Weights of a small transformer language model: 7 heads of 64 (1 for keys and values), no biases in attention or MLP.
MLP neurons of a small language model. Each row is named by its layer, matrix (gate and up: input weights; down: output weights) and neuron, and shows model dimensions 48-143. Each number is 200 + 20 x the weight over its row's rms, rounded and kept within 0 to 999. A neuron's up and down rows have the sign that makes its largest values positive.
Before each neuron's rows is what it responds to, as a language model described it from the Wikipedia text at the highest values.

Inside or before personal names
L5.gate1661,200,210,205,220,235,199,186,197,206,229,213,232,217,169,183,179,208,187,196,214,212,207,213,229,200,192,195,168,163,205,210,221,225,224,198,192,197,207,206,235,198,194,205,242,181,161,179,190,222,209,197,213,228,227,188,219,181,179,215,180,177,176,207,170,202,154,189,194,187,201,232,191,214,204,166,182,166,165,199,244,220,183,187,196,229,191,214,207,211,211,225,187,198,173,164,203
L5.up1661,213,206,177,216,195,205,170,192,207,198,226,206,190,212,229,188,179,173,175,184,187,221,174,183,209,170,194,176,204,216,192,174,163,227,179,215,205,201,173,212,201,191,216,186,180,214,209,173,214,175,220,194,192,175,181,195,209,210,196,191,190,207,171,237,188,210,245,242,192,192,185,190,212,191,217,182,225,189,204,203,225,209,176,191,220,193,200,178,175,183,185,193,176,197,205,199
L5.down1661,208,224,191,218,205,189,198,183,225,213,209,208,184,181,201,201,207,178,194,164,220,202,202,177,178,184,206,181,219,192,229,170,194,197,191,194,185,244,216,207,245,225,210,195,190,179,248,164,213,209,224,209,161,234,206,228,181,193,214,243,201,201,215,205,214,223,208,191,189,199,213,202,173,207,238,208,225,187,183,194,176,190,219,216,183,170,182,212,191,175,215,211,209,211,196,177

Conjunction after names
L6.gate818,209,165,187,213,243,206,186,203,180,189,192,168,194,172,191,210,225,198,197,176,218,173,189,233,197,235,201,207,206,214,162,200,195,152,175,176,190,189,198,185,216,209,206,187,173,209,216,192,214,189,217,187,232,181,195,207,166,211,222,257,172,203,212,184,208,151,196,179,195,214,197,166,186,247,211,201,226,182,201,189,199,189,231,210,219,213,237,175,170,191,233,230,213,199,160,222
L6.up818,202,165,196,205,198,161,189,230,211,197,162,172,208,220,187,176,212,236,229,250,191,212,228,217,179,212,218,201,183,223,216,212,170,250,192,196,197,212,182,184,203,216,172,191,198,197,212,197,201,155,213,181,193,177,165,197,196,197,215,211,249,171,208,186,204,219,203,198,237,218,194,180,205,184,212,224,194,166,193,162,204,242,218,204,179,207,183,181,192,183,220,226,209,239,171,225
L6.down818,180,193,177,251,220,223,217,189,177,162,224,166,242,182,207,212,184,205,186,204,205,191,178,183,197,220,188,234,234,212,176,177,171,171,186,221,230,228,202,185,202,195,165,200,210,191,205,204,201,216,216,193,224,210,188,195,182,191,204,208,190,211,209,194,214,157,212,189,206,211,238,191,192,207,177,231,220,157,200,195,191,179,204,202,205,236,228,191,146,176,201,177,229,213,186,199

French elision apostrophe
L6.gate1328,166,202,183,227,187,180,182,214,182,220,220,190,202,232,218,208,191,187,178,211,231,195,234,207,198,196,211,215,221,224,172,220,212,184,224,194,165,227,170,173,199,199,247,208,199,203,189,194,195,207,174,181,219,228,225,162,222,200,191,214,185,211,228,217,262,159,172,192,170,199,234,183,198,199,186,195,191,165,188,213,204,238,224,244,215,192,205,185,231,191,170,191,201,203,208,167
L6.up1328,199,175,170,197,221,205,203,219,217,173,203,197,194,204,196,202,199,197,190,199,176,200,187,189,209,237,191,217,218,193,210,175,225,180,198,211,203,202,174,169,210,213,199,213,190,208,223,168,205,176,197,218,180,167,214,224,194,199,215,226,219,212,154,197,181,220,179,182,204,207,187,222,195,155,150,188,227,192,200,191,222,171,169,246,192,187,164,229,178,209,212,174,227,239,257,196
L6.down1328,203,223,207,183,185,220,185,191,178,155,175,231,192,185,223,212,181,181,171,207,201,213,216,215,151,176,225,221,227,198,197,198,211,209,206,206,206,212,178,184,217,184,207,205,199,228,212,197,219,205,178,186,182,208,209,211,229,179,184,182,219,213,227,204,194,212,213,182,184,182,226,234,188,197,199,191,216,172,197,192,208,208,189,211,163,185,204,199,202,235,161,197,201,207,226,196

Token after a proper name
L5.gate376,213,193,168,215,233,168,217,209,200,215,192,208,195,214,226,174,191,214,205,219,218,223,207,207,228,211,209,224,177,227,228,214,219,156,228,152,179,198,185,209,208,222,212,171,181,229,205,239,197,238,234,198,186,226,193,145,199,182,203,212,173,200,198,166,201,193,214,193,210,199,182,217,195,229,214,193,218,197,219,210,191,245,220,203,194,197,183,170,196,187,232,181,198,212,215,209
L5.up376,210,195,183,220,212,188,213,200,201,207,187,202,227,219,209,180,222,180,191,205,217,242,226,198,195,206,189,195,181,170,215,212,208,188,211,190,208,199,215,196,218,185,198,163,167,219,212,196,218,201,211,196,205,219,175,169,194,164,199,198,185,214,200,226,217,186,191,195,206,213,209,214,170,220,199,184,193,178,225,174,205,209,215,182,211,176,201,170,209,191,218,173,196,192,185,219
L5.down376,200,212,199,201,172,187,200,188,77,218,231,226,206,224,221,228,213,203,189,185,210,226,202,210,203,204,162,226,182,172,186,183,183,217,183,205,207,174,212,219,217,179,170,204,205,193,224,184,200,223,185,213,219,202,190,178,233,200,196,181,214,172,185,178,213,213,161,206,188,212,191,169,189,196,194,207,216,220,189,210,221,212,213,209,218,196,184,216,191,215,192,157,169,194,215,201

Comma after introductory phrase
L5.gate1416,190,206,193,234,229,173,208,190,187,187,194,165,199,220,217,221,195,233,184,183,165,207,231,193,219,217,199,196,172,165,207,193,222,222,181,171,215,173,209,164,191,221,223,182,185,199,195,218,183,187,195,203,256,166,232,136,195,203,182,180,175,225,198,186,223,216,192,223,186,197,216,191,212,217,213,209,178,192,219,214,190,209,220,206,184,173,207,155,232,196,152,190,175,188,182,196
L5.up1416,221,197,250,228,217,218,176,174,176,210,173,174,174,209,160,200,210,203,180,216,178,193,156,212,175,227,226,173,239,196,187,159,176,216,187,188,176,186,206,142,155,160,184,190,205,175,222,191,207,163,196,219,229,175,209,184,200,206,173,227,227,247,181,187,207,206,187,204,213,172,231,207,190,200,214,231,198,166,205,203,225,231,228,196,148,228,208,218,201,212,178,174,165,190,194,163
L5.down1416,194,184,200,183,194,209,215,212,193,185,217,216,203,227,229,236,180,197,197,199,175,237,187,230,190,209,215,178,146,173,222,197,198,178,209,184,220,176,209,192,231,211,193,222,189,175,227,173,209,214,214,220,199,191,218,210,211,166,194,168,190,183,186,222,210,182,203,191,186,199,176,155,195,200,189,170,236,238,199,202,184,210,193,185,229,183,182,218,195,213,192,244,183,182,195,188

Inside multi-word names
L5.gate592,192,182,219,184,211,226,188,191,219,159,227,208,194,215,168,223,214,190,213,195,210,208,192,242,213,204,226,213,174,199,177,196,210,173,181,181,202,228,225,175,193,220,229,201,207,209,203,182,197,193,213,185,215,174,181,191,228,189,189,216,163,196,225,189,196,163,208,190,195,214,191,191,174,197,180,191,252,174,180,190,214,196,225,190,198,175,198,182,202,234,223,174,181,165,226,204
L5.up592,219,212,226,201,199,175,180,213,183,183,193,196,227,218,181,173,193,194,190,194,220,222,197,179,196,200,173,185,177,196,178,217,191,152,230,212,187,235,181,194,180,188,218,185,167,198,172,217,176,229,194,214,195,195,168,189,204,190,169,200,201,207,223,203,185,213,186,209,225,214,160,220,181,227,201,205,229,190,206,160,237,196,190,214,174,201,160,190,195,173,174,207,171,203,214,196
L5.down592,193,221,229,190,215,210,230,203,237,190,197,141,164,204,208,176,187,180,207,200,182,194,225,195,168,219,213,187,179,220,195,228,247,184,230,198,166,203,194,198,179,167,212,225,195,206,174,224,207,208,218,222,215,229,196,216,182,209,180,179,206,194,179,240,177,223,208,195,248,215,171,216,199,215,223,196,183,255,219,206,217,165,194,194,195,222,170,211,181,183,200,201,212,188,231,214

Token after single capital
L6.gate701,203,170,201,231,163,176,179,220,225,206,221,262,181,203,169,222,198,188,219,216,191,206,211,178,197,220,192,203,186,209,218,192,210,182,200,224,182,193,202,211,194,225,216,203,220,216,225,173,220,220,194,203,235,217,183,171,219,206,192,214,213,215,174,178,208,176,226,177,226,204,240,160,170,186,196,201,235,182,203,201,219,175,196,223,224,216,206,232,220,210,214,250,216,202,168,233
L6.up701,236,210,201,230,216,189,208,199,192,193,217,226,209,182,225,197,205,187,198,195,172,227,223,196,214,186,188,215,173,215,234,199,204,208,248,225,206,223,176,183,171,191,184,221,228,185,217,206,190,230,168,236,216,191,217,179,232,200,214,220,163,201,205,213,230,193,231,172,213,218,198,184,213,182,190,191,213,191,180,217,211,216,203,214,168,200,203,202,215,224,187,224,240,251,215,216
L6.down701,189,201,188,207,195,212,186,200,210,231,159,213,205,216,216,206,205,221,213,214,238,243,195,190,173,198,189,166,216,189,205,203,187,224,180,190,178,198,203,196,183,208,239,235,225,240,188,213,157,174,207,224,197,206,224,207,214,179,215,217,211,233,190,190,238,208,227,200,185,211,194,227,179,170,209,210,240,192,206,228,209,221,246,193,192,220,173,230,211,143,159,216,202,226,183,190

Continuation after hyphens/particles
L4.gate1372,206,189,225,205,195,212,201,213,223,166,166,174,217,215,225,205,188,162,180,234,205,214,224,204,188,170,231,218,150,231,205,186,226,220,204,190,216,192,190,183,187,203,230,204,219,220,190,195,210,188,208,168,162,199,181,211,204,194,208,201,199,203,196,209,219,194,210,147,210,194,217,203,180,220,182,189,172,192,206,225,230,198,219,201,179,183,198,182,201,210,195,203,188,206,224,214
L4.up1372,215,158,213,216,216,208,211,221,210,181,226,216,199,207,179,218,214,169,205,190,210,194,213,191,219,185,212,224,203,219,222,193,228,192,209,240,199,204,196,176,194,213,210,219,161,175,202,203,220,178,214,211,201,183,197,185,200,164,195,225,212,227,199,220,207,244,183,199,192,179,213,179,188,217,170,207,211,184,234,200,193,183,205,205,211,208,211,224,188,208,188,209,195,186,215,171
L4.down1372,208,186,195,196,195,197,243,233,139,232,203,197,173,201,183,224,186,215,210,205,205,195,206,207,192,209,208,192,219,212,173,169,161,218,177,196,178,181,184,212,237,229,189,184,185,202,190,204,227,174,212,235,202,223,224,201,202,168,161,189,181,198,212,215,212,213,174,244,199,194,210,177,211,218,236,234,208,197,190,208,164,206,225,234,195,199,239,207,197,215,207,191,193,185,179,195

Locative "in" before places
L5.gate553,211,161,183,228,186,186,168,187,196,220,188,210,227,180,185,201,204,211,197,201,208,177,197,171,178,175,191,238,224,172,184,203,221,196,175,179,175,166,243,209,198,189,248,174,200,185,203,181,194,184,196,214,200,215,222,190,211,189,176,184,226,209,234,232,236,188,167,211,159,225,182,204,211,185,174,155,190,190,172,157,214,188,168,190,215,174,195,187,167,199,175,182,210,211,204,191
L5.up553,191,151,185,237,178,183,190,190,198,250,173,205,203,234,185,202,180,199,203,185,178,170,202,169,229,187,182,182,208,147,195,222,232,221,154,184,178,193,200,194,214,193,210,187,213,202,209,204,190,182,225,201,183,205,197,211,202,200,188,207,192,216,215,209,220,179,238,194,208,217,207,201,221,192,208,221,155,192,202,201,200,172,179,175,192,178,197,180,202,205,194,187,221,175,193,225
L5.down553,202,201,213,220,184,217,219,211,101,169,202,211,210,217,222,201,193,225,228,189,197,204,186,196,186,172,232,197,215,212,209,195,220,197,201,200,197,209,191,199,203,202,255,202,221,188,209,216,175,226,198,174,235,232,190,198,240,231,240,217,225,219,226,206,198,223,200,176,197,211,200,251,176,195,177,179,186,237,208,218,170,228,220,195,205,206,168,173,179,211,213,188,212,187,210,214

Clause boundary before main clause
L6.gate1621,224,181,226,198,191,186,197,217,188,195,213,216,187,208,206,240,219,188,204,201,203,189,236,236,218,220,203,213,208,208,216,168,237,166,186,214,210,212,222,189,171,217,225,160,190,196,219,193,199,185,181,187,205,175,224,202,220,160,178,186,208,162,173,164,229,208,200,207,213,203,175,165,222,229,220,199,186,194,203,217,185,181,181,195,201,205,198,206,197,241,210,191,187,223,157,191
L6.up1621,234,218,236,213,178,185,176,182,209,198,208,229,213,201,224,261,211,220,188,223,232,218,188,189,180,209,208,165,167,206,193,205,216,186,217,215,176,200,216,190,230,192,234,198,186,191,202,220,173,167,199,193,169,179,206,168,184,205,183,203,164,230,165,194,180,186,218,168,184,180,189,174,193,201,179,167,223,218,201,201,205,194,165,214,205,210,194,248,220,199,217,216,171,174,174,197
L6.down1621,216,214,204,183,193,208,228,185,110,151,180,184,163,176,181,214,207,214,204,200,204,179,211,157,188,198,196,212,199,165,215,140,223,241,202,184,210,231,208,198,197,175,183,208,209,180,227,203,164,208,177,214,194,192,170,207,170,195,195,162,179,193,183,188,220,215,209,179,211,199,167,188,224,170,251,199,224,202,159,198,219,160,210,178,194,171,196,180,215,212,199,202,185,192,169,190

Formulaic Wikipedia boilerplate
L6.gate151,170,201,212,231,202,207,181,223,200,171,195,217,170,184,180,217,212,212,197,175,175,224,186,176,182,189,198,225,214,220,223,206,201,206,206,217,183,198,222,182,182,187,217,173,200,221,187,189,205,189,215,220,186,246,213,233,202,190,210,170,233,208,215,170,212,191,210,196,186,161,195,200,207,209,162,202,205,211,170,214,199,175,199,215,204,179,184,239,178,210,207,189,196,185,194,192
L6.up151,155,177,200,246,218,206,206,220,213,192,196,198,203,204,155,220,200,254,220,224,190,198,206,178,208,181,217,231,225,209,197,223,198,221,163,181,208,215,197,194,193,195,218,196,233,235,176,202,197,204,202,211,215,199,197,219,228,191,189,186,232,198,226,167,215,182,187,186,220,216,197,190,200,188,187,173,182,173,211,191,200,177,195,221,225,207,214,226,208,209,192,223,209,218,204,197
L6.down151,208,194,186,198,187,194,160,204,177,210,170,201,170,210,191,202,213,208,211,183,221,193,182,183,197,173,197,181,226,165,196,200,205,224,207,195,208,206,195,214,233,194,195,199,220,225,177,212,216,206,202,182,196,196,236,196,189,190,206,176,172,189,207,190,174,224,201,215,195,212,199,208,172,194,194,207,152,194,179,190,188,215,195,174,218,186,204,183,222,170,212,184,152,191,205,204

Years after list titles
L4.gate1028,243,190,202,218,182,185,225,221,201,226,220,175,218,212,204,216,176,161,227,195,180,200,211,201,207,212,211,228,207,185,154,224,176,216,206,183,185,221,213,220,201,167,218,212,192,214,229,181,187,212,200,206,183,212,166,181,170,183,195,205,221,170,198,192,248,218,228,216,205,214,207,173,188,184,234,176,239,155,203,199,161,191,229,225,207,221,173,199,185,214,222,213,214,203,153,231
L4.up1028,177,174,186,161,197,208,204,187,194,181,239,221,217,177,190,202,186,193,205,201,224,235,227,184,204,184,213,198,194,231,201,195,187,202,216,198,193,199,182,216,232,218,207,203,212,195,195,170,190,205,213,165,178,189,174,188,201,194,230,199,177,174,192,209,239,199,198,178,199,218,206,208,186,226,194,195,210,175,184,222,190,206,198,224,218,226,235,206,188,218,207,177,187,172,187,193
L4.down1028,205,175,201,223,194,199,170,247,211,210,251,215,187,229,221,205,203,200,235,210,240,246,198,189,223,211,214,225,185,206,226,185,208,199,204,197,212,209,200,228,193,168,198,192,228,201,233,163,205,219,186,193,183,216,200,148,216,198,175,196,189,190,171,180,170,217,178,182,208,237,205,221,166,209,210,183,202,197,206,189,167,198,209,199,201,201,194,201,171,249,217,192,200,248,188,164

Mid-word vowel pieces
L4.gate348,237,202,204,183,215,183,208,189,187,189,217,181,160,179,194,208,171,208,198,190,187,235,159,180,226,193,216,204,183,160,194,178,199,205,219,195,164,239,176,198,217,163,237,196,172,216,168,227,170,205,209,197,209,210,194,174,196,169,239,222,187,199,193,188,242,202,226,192,226,176,201,222,194,177,190,193,217,206,194,238,163,187,193,169,165,186,220,230,187,172,203,198,216,173,185,207
L4.up348,211,234,144,205,200,194,197,194,208,215,235,211,211,216,179,239,200,172,198,191,181,234,189,217,220,230,221,207,186,199,221,181,197,191,248,179,205,220,202,220,231,195,188,244,211,167,214,164,181,221,182,174,182,202,172,257,244,202,189,212,208,221,187,242,203,189,233,196,166,249,217,197,182,198,227,243,232,206,198,182,215,194,176,203,224,207,220,197,180,206,235,206,217,209,185,192
L4.down348,158,186,216,179,159,180,216,233,151,192,215,173,176,232,193,207,202,223,189,205,224,181,154,157,151,188,174,198,193,152,178,196,221,223,164,219,185,235,196,176,206,195,225,221,160,175,197,202,176,199,197,168,201,212,224,214,205,184,231,205,176,181,183,204,208,207,201,201,202,166,193,221,200,193,222,216,215,208,152,230,220,209,221,217,194,149,231,162,202,204,220,170,206,157,205,182

Row and paragraph ends
L6.gate331,210,203,226,189,235,215,176,243,187,193,187,225,239,189,224,210,200,199,183,191,211,227,205,196,186,229,185,228,139,217,193,211,210,208,169,186,224,190,190,147,182,206,252,194,208,175,223,188,201,194,221,204,221,201,178,209,196,228,183,242,242,208,195,183,179,189,199,201,172,182,195,211,187,210,196,199,198,163,201,189,199,204,195,184,215,183,178,172,219,174,195,219,208,192,201,218
L6.up331,183,219,201,205,188,208,190,213,179,204,202,196,190,195,224,198,178,220,220,229,189,156,207,231,205,207,162,213,188,170,242,216,216,205,190,199,183,210,172,218,211,201,198,198,163,207,168,197,192,235,182,211,235,193,163,241,226,191,161,194,203,202,202,191,200,243,192,193,221,225,167,193,225,204,210,195,189,208,187,223,206,230,174,183,197,197,201,196,215,190,184,207,195,205,194,189
L6.down331,189,194,192,178,208,215,225,184,333,197,184,191,203,205,198,205,233,215,176,189,173,199,183,154,169,217,218,184,219,184,178,192,160,205,220,183,211,177,197,176,177,230,192,202,200,184,226,226,212,200,197,211,185,181,198,188,195,203,204,210,185,217,170,192,199,236,224,238,212,205,241,233,200,197,238,204,176,196,214,183,224,188,228,204,200,214,206,200,183,115,201,180,177,193,197,198

Mid-word name fragments
L4.gate1373,199,228,205,186,215,202,174,195,179,153,232,193,187,188,220,171,197,202,211,172,240,229,198,206,190,203,204,178,169,223,194,204,160,190,188,207,189,196,158,191,201,211,209,236,208,182,180,197,203,204,214,208,219,169,220,169,188,212,190,212,189,205,228,234,181,196,193,189,192,198,191,193,199,196,231,215,195,195,184,220,224,204,235,210,185,202,227,181,209,218,226,230,181,276,196,182
L4.up1373,212,230,196,201,208,247,186,193,217,194,215,186,231,185,205,237,227,234,172,188,196,213,218,201,199,225,181,208,206,216,198,188,208,165,187,214,207,219,208,175,168,164,189,220,205,209,245,180,173,186,200,212,174,192,202,196,191,196,195,217,167,230,168,169,218,230,188,180,236,199,188,186,202,231,190,209,197,229,203,204,203,215,213,186,201,190,180,177,203,225,188,191,179,177,224,158
L4.down1373,188,222,187,206,181,202,198,188,168,194,216,215,198,206,155,163,176,205,209,227,191,211,195,221,163,218,230,220,161,225,212,228,184,179,225,180,193,194,239,241,198,207,214,145,183,212,185,204,193,207,186,205,224,210,212,196,211,243,194,207,186,212,237,242,209,181,212,207,196,209,224,180,220,191,217,176,204,186,206,175,234,175,188,183,180,199,191,212,178,217,187,177,240,230,204,227

Phrase-boundary connectors
L5.gate1639,178,191,156,197,246,230,198,178,185,173,186,227,174,186,202,193,169,192,210,227,233,178,203,215,193,192,212,200,193,225,208,166,183,211,197,213,193,205,201,179,186,220,224,200,182,185,203,192,181,156,228,194,214,188,185,203,200,175,189,172,209,207,170,207,227,207,212,219,154,184,210,187,194,202,186,223,198,193,201,239,182,207,207,217,225,227,204,192,184,213,215,214,238,202,201,203
L5.up1639,196,227,177,212,205,230,211,198,115,161,187,215,201,183,201,202,193,177,230,197,189,191,218,208,195,176,218,209,167,223,191,204,217,208,174,232,219,205,208,208,225,211,196,202,205,195,192,195,241,201,213,152,203,186,171,224,224,178,177,202,224,240,180,226,179,201,199,210,187,200,197,172,195,202,200,218,188,188,218,234,210,235,224,188,226,225,199,196,221,208,167,200,212,210,209,180
L5.down1639,186,210,192,212,167,183,214,216,90,193,206,181,181,217,187,239,198,194,171,174,202,241,204,175,206,190,188,207,171,191,171,174,193,199,201,193,200,182,213,204,221,188,211,193,211,164,211,157,217,215,192,197,193,205,185,215,225,215,222,233,222,208,187,177,210,184,155,202,236,211,200,201,222,195,198,212,191,196,170,188,206,201,175,205,185,219,156,200,241,210,199,180,191,165,191,215

Mid-name pieces in lists
L5.gate1516,210,215,223,224,200,201,181,191,175,186,164,172,194,222,226,226,217,169,223,179,188,162,202,193,209,195,222,217,219,219,173,197,193,196,186,211,211,203,182,191,195,172,227,207,213,191,213,155,250,183,209,184,215,199,209,212,184,172,203,220,206,185,243,187,176,221,223,185,171,210,213,185,211,207,202,212,213,188,205,216,172,195,217,211,165,239,226,198,197,185,212,174,181,207,246,220
L5.up1516,212,194,190,214,196,194,212,225,241,202,183,211,186,185,186,201,239,166,178,205,188,209,201,244,177,229,195,216,214,191,222,223,213,209,204,207,199,198,179,197,186,176,180,223,168,181,224,233,221,224,180,169,194,227,182,203,203,218,195,220,219,217,201,208,205,179,180,186,232,213,181,227,210,206,166,179,220,137,186,164,188,187,187,237,188,193,181,181,210,251,174,174,200,196,227,183
L5.down1516,205,217,216,186,202,220,172,243,197,218,173,226,216,190,211,217,203,192,174,197,207,203,217,214,199,215,217,202,193,203,175,203,224,189,211,219,174,210,230,182,195,219,215,171,215,193,210,195,206,187,192,186,190,186,245,169,138,203,176,215,180,204,185,205,193,216,239,196,163,199,217,194,182,194,195,210,211,217,198,196,211,188,219,200,194,177,218,195,216,183,203,179,181,222,222,191

Clause-boundary comma
L4.gate1535,198,193,207,172,181,254,204,190,181,188,247,187,183,179,182,218,186,189,227,220,214,196,233,192,204,200,230,162,227,186,202,171,193,195,200,218,218,177,223,208,197,204,226,215,243,171,190,212,192,169,214,179,193,179,204,227,196,226,192,193,185,198,176,189,218,233,229,193,226,181,207,199,206,202,152,167,184,205,192,208,210,192,174,195,220,195,247,221,193,198,206,225,204,199,203,158
L4.up1535,222,178,200,198,166,170,227,235,169,186,161,220,219,266,188,216,214,194,192,209,189,190,190,216,235,218,188,218,182,199,164,181,203,184,216,210,197,201,219,202,201,207,236,196,208,212,186,216,232,176,187,195,217,202,203,170,204,138,201,189,181,207,227,204,187,179,243,216,173,213,192,205,166,203,223,233,221,171,214,205,213,186,189,213,214,218,203,154,203,206,240,194,187,215,184,204
L4.down1535,197,203,188,195,181,192,228,219,255,167,210,204,190,191,178,215,216,209,187,182,186,169,180,174,221,200,219,178,166,231,226,199,225,188,234,237,242,199,181,187,175,206,207,206,179,206,195,208,179,203,186,212,216,183,202,195,191,186,182,206,190,189,195,176,194,212,195,212,183,199,201,181,210,181,199,178,163,189,190,207,200,176,163,233,215,197,192,203,200,225,219,176,164,198,194,212